From a checkpoint of a small transformer trained on Wikipedia: 8 heads of 32.
MLP neurons of a small language model. Each row is named by its layer, matrix (down: output weights) and neuron, and shows model dimensions 80-207. Each number is 128 + 32 x the weight over its row's rms, rounded and kept within 0 to 255. A neuron's up and down rows have the sign that makes its largest values positive.
After each neuron's rows, "fires before" lists the tokens most often just after its 100 highest values on Wikipedia text that the model never trained on.

L2.down6 [207 159  88 109  97 141 131 153 104 134 148 148 121 105 170 102 100 155  88 139 113  50 158 179 120 136 101 144 173 179 114 149 119  87 172 240 157 184 175 105 144 105  68 156 141  89 101  81  60 135 121 136 133 110 160 136 107  59 160 122 115 140 104  58  52 127 174 124 145 127  87 210 165 110 130 138 155 141 115 124 168 153 108  70 155 150 138 139 158 126  86  94  92 130 149 148 116 119 148 147 109 129 127 117 107 203 104 123 128 121 142 114 127  91  71  94 145 113 181 192 162 135 122 110 142 136 150 142]
fires before: "il", "id", "ul", "us", "x", "ur"

L2.down234 [133 102 135 169  85 139  88 133 148 178 155 131  75 118 157 137  28 164 103 117 150 151 139 143  98 174  93 180 137 131 140 134 108 149 104 119 115 215 162 113 177 100 129 157 128 130 168 111 122  79 125 169 186 120 123 151 121 117 119 149 133 126 136  71 116 119 157  95 157 206 115  88 108  88 165 101 104 156 168 121 172  91 120 120 170 148 106  95 181  81 136 153 116 175 158 161  91 103 166 161 149 187 151  92 129 121 141  93 142 126 186 117  88 164 114  96 114  79 184 185  93 126 172 120 117 123 162 131]
fires before: "u", "ir", "il", "x", "id", "h"

L5.down13 [130 109 181 178 132 103 110 111 156  91 133  81  88 135 135 152  97 149 109 156 111  72 133  65 174 164  75 110  95 128 127 128 154 164 173 155 129 105 110 148 102 135  90 164 135 130 135 116  96 151 136  78 175 123 160 120 113 196 149 171 124 141  97 150 146 113 139 160  74 138 125 151 128 129 113  87 133 116 121 146 111 137 145 149 119 136 162 130 125 128 153  87 121 108  82 123 121 199 115 135 130 105 139 144 172 182 126 122 142 180 118 176  81 204 133 179  92 114  74 148 124 124 152 135 100 131 138 117]
fires before: "o", "ation", "at", "ine", "m"

L11.down660 [158 157 179 163 139 103 108 169 201  77 143 159 144 144 148 165 136 149  98 121 183 147 162  94 120 112 128 128  96 167 149 114 177  88 144 127 184 102 154 108 104  99 143 143 133  60 162 170 113 152 171 105 104 157 150 115 123 106 116 156 149 159 100 168  85 178 131 135  53 104 121 194 114 160 118 130 103 155  93 113 120 167 117 165  94 109 112 137 123 139 222 115 191 192 116 101 160 171  99 119 151 165  56 134 156 152 111 105 168 140 146 154 106 132 106 118 121 141 100 133 119 124 120 135  92 148  79 151]
fires before: "ation", "m", "ed", "er", "est"

L10.down535 [112 168 137 116  93 176 161 180 139 173 125 130  94 109 133 119  86 108 174 159 152 182 123 189 122  93 133 164 101  87 185 108 135 132 107 141 118 147 140 134 128 108 136  96  92 164 141  97 118 112 170  71  88  94 212  78 167 136 141 134 141 133 157  93 119 193 170 222 142 118 151 142 105 157 192 145 124 182 114 130 124  86 158 113  84 130 185 107  93 143 123 118 153 136 170 137 140 171 162 175 196  90 127  85 197 103  72 130 142 155 104 131 166 137  82 106  84 173 116 125 123  96 108 136 132 117 154 135]
fires before: "1", "g", "age", "or", "9"

L6.down701 [140  43 133 172  96 115 137  66 150 106 110 171 145  87 140  83 104  47 126 146  91 120 102 146 108 155 126  78 139 176 126 160 192 178 151 132  94 170 152 171 121 151 110 158 117 173  97  94  98 115 151 135 130  77 143 129  96 128  78 149 105 121 136  74 106 108 119 151 194  88 115 184 132 163 168  95 119 115  91 128 104 160 103 137 122 127 174 135 166 142 148 145  97 124  90  77 131 131 140 119 119 133  99 134 116 166 122 149 139 119 183 131  55 145 161  91 140 142 101  59  94 136 135  77 177 146 136 197]
fires before: "e", "t", "he", "er", "ro"

L11.down570 [141 128 113  91  96 167 126 172 125 163 136 143  95 102 104 126 156 121 107  79 155 119 134 192 138 130 144 165 115 177 151 174 118  65 127 104 143  92 128 142 108 159  82 137 152 116 187  91  66 145 158 138  93 122 194 115 100 187 157 111 100 130  97  87 168 120 188 123 111 121 199 141 150 101 156 113 119 154 112 118  89 119  94 134 193 102 118  84 135 130 123 202  85 129 143 135 108 169 145 162 162 114 146  98 148 110 183 159  96  67 140 105 111 106 137 127 109 163 172 161 110 130 167 122 148 114 113  83]
fires before: "9", "0", "1", "8", "7"

L4.down488 [108 125  96 186 177 104 170  71 122 131 149 142 137 191 135  93  63 149 105 175 139 123 113 116 111  99 115  46 118 124 150 124 118  89  79 113 177  90 155 107  67 124  75 168  93 129 134  47 147  91 125 144 147 126 113 104 138 159 134 137 123 148 169 123  97 126 156 144 106 184 127 101  93 164 144 141 163 125 162 192 135 127 143 134 118 101 164  81 156 124 167 114 180 174 139 168  88  78 156 139 100  95 136 105 120 139 133 162  81  58  98  99 106 116 119 104 100 144 104  80 135 127 178 128 100 171 155 156]
fires before: "p", "ions", "ul", "it", "h", "ol"

L4.down470 [156 161  77 102  95  75 104  57 113 150 123 187  95 182 145 190 194  76 108 110 163  94 155 134 104 129 138 122 114 142 120 122  90 161 158 109  61 164  99  93 141 143 126 124 129 108 120 141 131 160 130  85  88 165 185 137 148 119 108  66 139  70 188 145 120  99 123  87 171 191  89  96  82 167  98 103  79 140 165  97 135 141 142 120 177 112 127  78 116 136  85 142 133 152 123 153 136  68 161  47 112 151 130 125 115 122 116 144 118 145  66 155 181 120 108 156 134 107 193 119 117 172  90 147 108 130 196 168]
fires before: "ed", "s", "an", "es", " "

L12.down677 [113  61 112 155 153 101 111 161  89 140 161 192 125 144  95 183 113 126  97 138 116 109  93 143  91 227  76 117 103 130 145 158 116 189 147 167  84 138 114 131 138 124 137 176  85 151 127 136  98 136 128 154 126 121 113 139 158 122 137 160 175 166 136  87  87 149 157 154 125 139 138 113 135 134 131 142 138 130  87 182 130 150 112 130 103  72 145 132 188 106 107  96 173 134 165 168  95  92 142 122 136 104 126 102 134 126  68 128  90 146 124  94  86 132 146 111 188 181 115  44  95  66 150 103 120 116 148 105]
fires before: "ers", "ub", "r", "ro"

L2.down583 [119 162  76 112 110 126  74 135  79 179 138  81 146 149 127  91  91 216 143 125 143 118  83 130 109 119 108 163 183 106 152 155 109 110 138 102 198 180 123  94 133  69 133 175 125 126 147 173  82  99 109 127 113 150  84 130 121 161 149 168 107 141 151  76 119 137 131 159 137 150 121 233 135  91 144 166 172 102 156 152  96 191 147 129 135 122 152 172 128  62 180 161  67 158 123 108  81  93 152 133 134 136 116  91 135 158 117 100 172 147 190  94 107 114 141 197 139  68  80 120  99 131 155 156 133 124 115 147]
fires before: "n", "r", "h", "on", "in"

L12.down205 [143 155 135 123 129 110 131 121 101 130 100 108  68 105 110 152 170  42 164 150  98 119 167  88 134 160 188 150  89 118 138 155 174 180 152 131 130 164 151 210 143 204 106  92 151 193 140 123 138 100 145 105 103 136 126 144 100 132 116 169 114  75 142 127 110 140 108 172 117 138 204 137 181 147 120 126 125  85 154 129 155 119 182 118 155 156 100  85 153 159 153 147  63 137 119 150 143 111 107 113 150 122  84 165 117 145  72 123  58  91 123 117  92 148 108 106 171  97  85 159 148 134 156 137  90 110  89 117]
fires before: "f", "m", "l", "is", "it", "est"

L15.down140 [189 119  61  84 123  71 144 113  95  82 128 140 124 169 124 122 129 186 153 184 139 169 132 150 107 149 151 169 127 131 101 169 174 116 112 144 123 141  98 178 122 174  91 129 108 105  72  88 127  42 135 134 153 107 167 182 143  90 138 215 143 122 162 112 121 146 161  92 170  92 141 149  93 142  88 119 123  91 148 142 104  56  84 176 145 184  33 141 129 122 171 165  89 162 116 122 120 138 127 130  82  90 139 146 114 149 105 133 151 124 108 114 176 121 110 111  75 157 109 118 102 178 117 116 169  95 149 126]
fires before: "ld", "man", "y", "ent"

L8.down170 [135 127 153 104 115 119 122 149 122 109  48 112 124 176 139  92 158 146 121 126 160  99  91 155 117  80 179 114 133 187 130 125 153 152 147 157 121  53 116 117 157  80  63 166 146  89  70 104 173 152 153 161 109 151 150 190 130  88 175 153 149 108 112 173 113 147 109 131 103 119 149 111  93 158  95 125 119 107  62 133 134 144  97 180  85 159  42 105  74 106  89 210 130 130  89 105 138  92 164 212  98  91 117 146 128 120 131 131 186 141 122  99 169 102  84 163 162 171  96 141 117 118 177 102 124 104 145 181]
fires before: "e", "ent", "il", "y"

L12.down369 [192 153  55  62 172 127 163 128 167 173 101 101 145 137 131  95  88 131 163 117 173 173 121 106 136  66 112 116 111 119 128 171 149 111 109 140 131 145 161 127 128 149 135 166 114 139 201 125 159 123 123 162 119 156  53 131  95 113 128 108 166 166 158 104 134 115 136 129 108 142 127 142 112 111  78 167 141 106 154  85 112 102  83  94 131 128 127 127  28  59 145 175 128 128 113  98 110 156 159 117 178 169 131 139  80 118  59 168 138  78 170 138 122 138 158 124 167  93 118 174 124 125 154 163 131 141 101 137]
fires before: "ent", "r", "en", "or", "on", "ion"

L4.down42 [ 99 168  94 145 133 128 126  94 145  99 125 156 163 111  98 107 127 135  73 176 149  73 120 139 121 112 145 115  84 125 112 174 145 158 127 126 111 166 111 136 114 123 131 144 137 136 104  89  33  90 144 139 115 134 119 129 137 104  94 149  67 101  85  54 146 106 120 159 169 136 148 118 131 120 140  46 140 100 110 166 157 118  91  85  99 123 129 126 123 130 159 141 140 161 160 172 182 114 122 109 104 102 104 116 133 109   3  95  84 129 110 140  28 103 136 138  93 135 157 184 172 121 131 101 177 107  83 152]
fires before: "er", "t", "h", "l", "ry", "v"

L2.down680 [114 105 120 133  60 116  96 124 192 107 105 206  68  99 102 177 173 126 156 203 156 164 124 144 174 111 167 162 102 119  96 121  90 100 149 110 137 123 101 175 126 144  63 170 119 158 170  95 142 125 135 120 108 113 128 146 163 129 128  89 155 121 148 121  64 101 114 127 124 119 113 119 135 129 118 111 126 135 117 132 108 133 140 139 152 168 145 177  83 167 120 164  94 118  81 116 120 106 168 108 192 204  79 110 161  49 184 157 115 117 132 141 166 106 177  94  81 126 146 134 135 129  91 127 112 143 100 171]
fires before: "on", "o", "ur", "e", "re", "il"

L4.down467 [153 116 185 144 108 115 119 139 122 174  79 136  92  96 145 168 143  84 105 128 149 140 132 153 126 127 124 131 146 123 140 110 128 153 153  54  65 146 151  86 104 145 105 138  98 137 181 168 138 199  75  92 141 165  91 176 108 153 122  50  86 124 139 184  96 128 164  87 146 114  82 153 145 151 130 132 118 148 136  86 152 130 125  66  80 130 105  97 135 119 190 147 137 181 162 147 130 128 117 100 129 108 158 151 140 106 168 211 124 191 150 168 131  72 126 146 179 110 173 112 113 138 120  90 129 120 106 134]
fires before: "ain", "re", "an", "ed", "or", "on"

L8.down648 [144 137 132 121 140 121 108 132 148 166 161 141 152  89 162 146 119 120 105 161 119 168 132 167 117 123 111  65 167 139 115 160 122  44 135 106  58  67 174 148 119 157  90 117 137 109 180 125 151 165 133  87 105 167 166 149 171 152 177 151 140 155 120 197 124 126 157 155 105 170 120  92 125  97 118 128  70 152 112 141 140 123 166 153 155 129  97 144 128 146 137  81 119 169  91 115 148  72  86 166  96 141 121  67 166  94  83  83  80 211 172 165 133 117 124 146 133 130 131 131 110 122 162 116  73 133 171 127]
fires before: "s", "e", "ed"

L4.down602 [140 118 101 214 113  92  84 169 105 123 167 139 105 127 137 134  83 124 137 154  81  93 119 175 151 123 199  48 135  97 126  87 100  96  72 112 214  99 121 167  80 108 158 154 147 112 101  93 116 111 129 149 174 152  92  95 128 113  82 103 169 135  84 126  78 101  95 143 132 147 161 141 138 173 128 100 146  65 165 187 133  85 144 102 131  73 101 120 179 143  34 132 125 157 141 146 141 150 115 135 177 181 134 133 113 129 133 152  92 144 214 115  79 169 117  98 131 160 182 111 119 126 116 147  25 110 156  91]
fires before: "ber", "p", "er", "an", "h", "b"

L2.down669 [142  70 114  89  74 139 126 126 178 146 153 166 137 132 125 134 133 147 132 139 123 127  97 123 107 179  80 141 179 148 140  93 143 125 141 123  74  91 153 128 123 127 108 160 194  82 186 108 100 169 149 109 122 177 173 156 148 117 108 140 159 116 130 106 102 135 136 158 139 118 110 143 136 132 143  97 112 151 123 184 105 125 148 112 157 144 122 187 136 104 151 130 124 125  98 140 161 191 141 184 116 112 116 120 160 130  87 167 100 144  83 155  81 153 155 156 168 187  60 114 102 189 136 104 146 120 125 144]
fires before: "o", "b", "at", "or", "^", "el"

L7.down3 [132 116 131 118 129 104 136 127 112 128 129 137  93 104 156 122 125 103 108 141 208 118 158 195 140 131 180  89  94 150 163 191 120 114 110  67  85 143  63 135  94 139  98 162  97 111 143  39  93 168 117  87 130 102 170 133  93 153 139 155 143 166  93 138 190 144 165 130 139 140 174  92 149 139 164 115 174 139 116 121 120 186 186 138 116 125 151  72 158 161 105 138 145 137 130 137 150  99 170 139 120 101 122 139 220 106 103 107  88 139 102  97 128 100 112  87 101 129 126 156  83  90 148  77 147 120 105 108]
fires before: "1", "2", "9"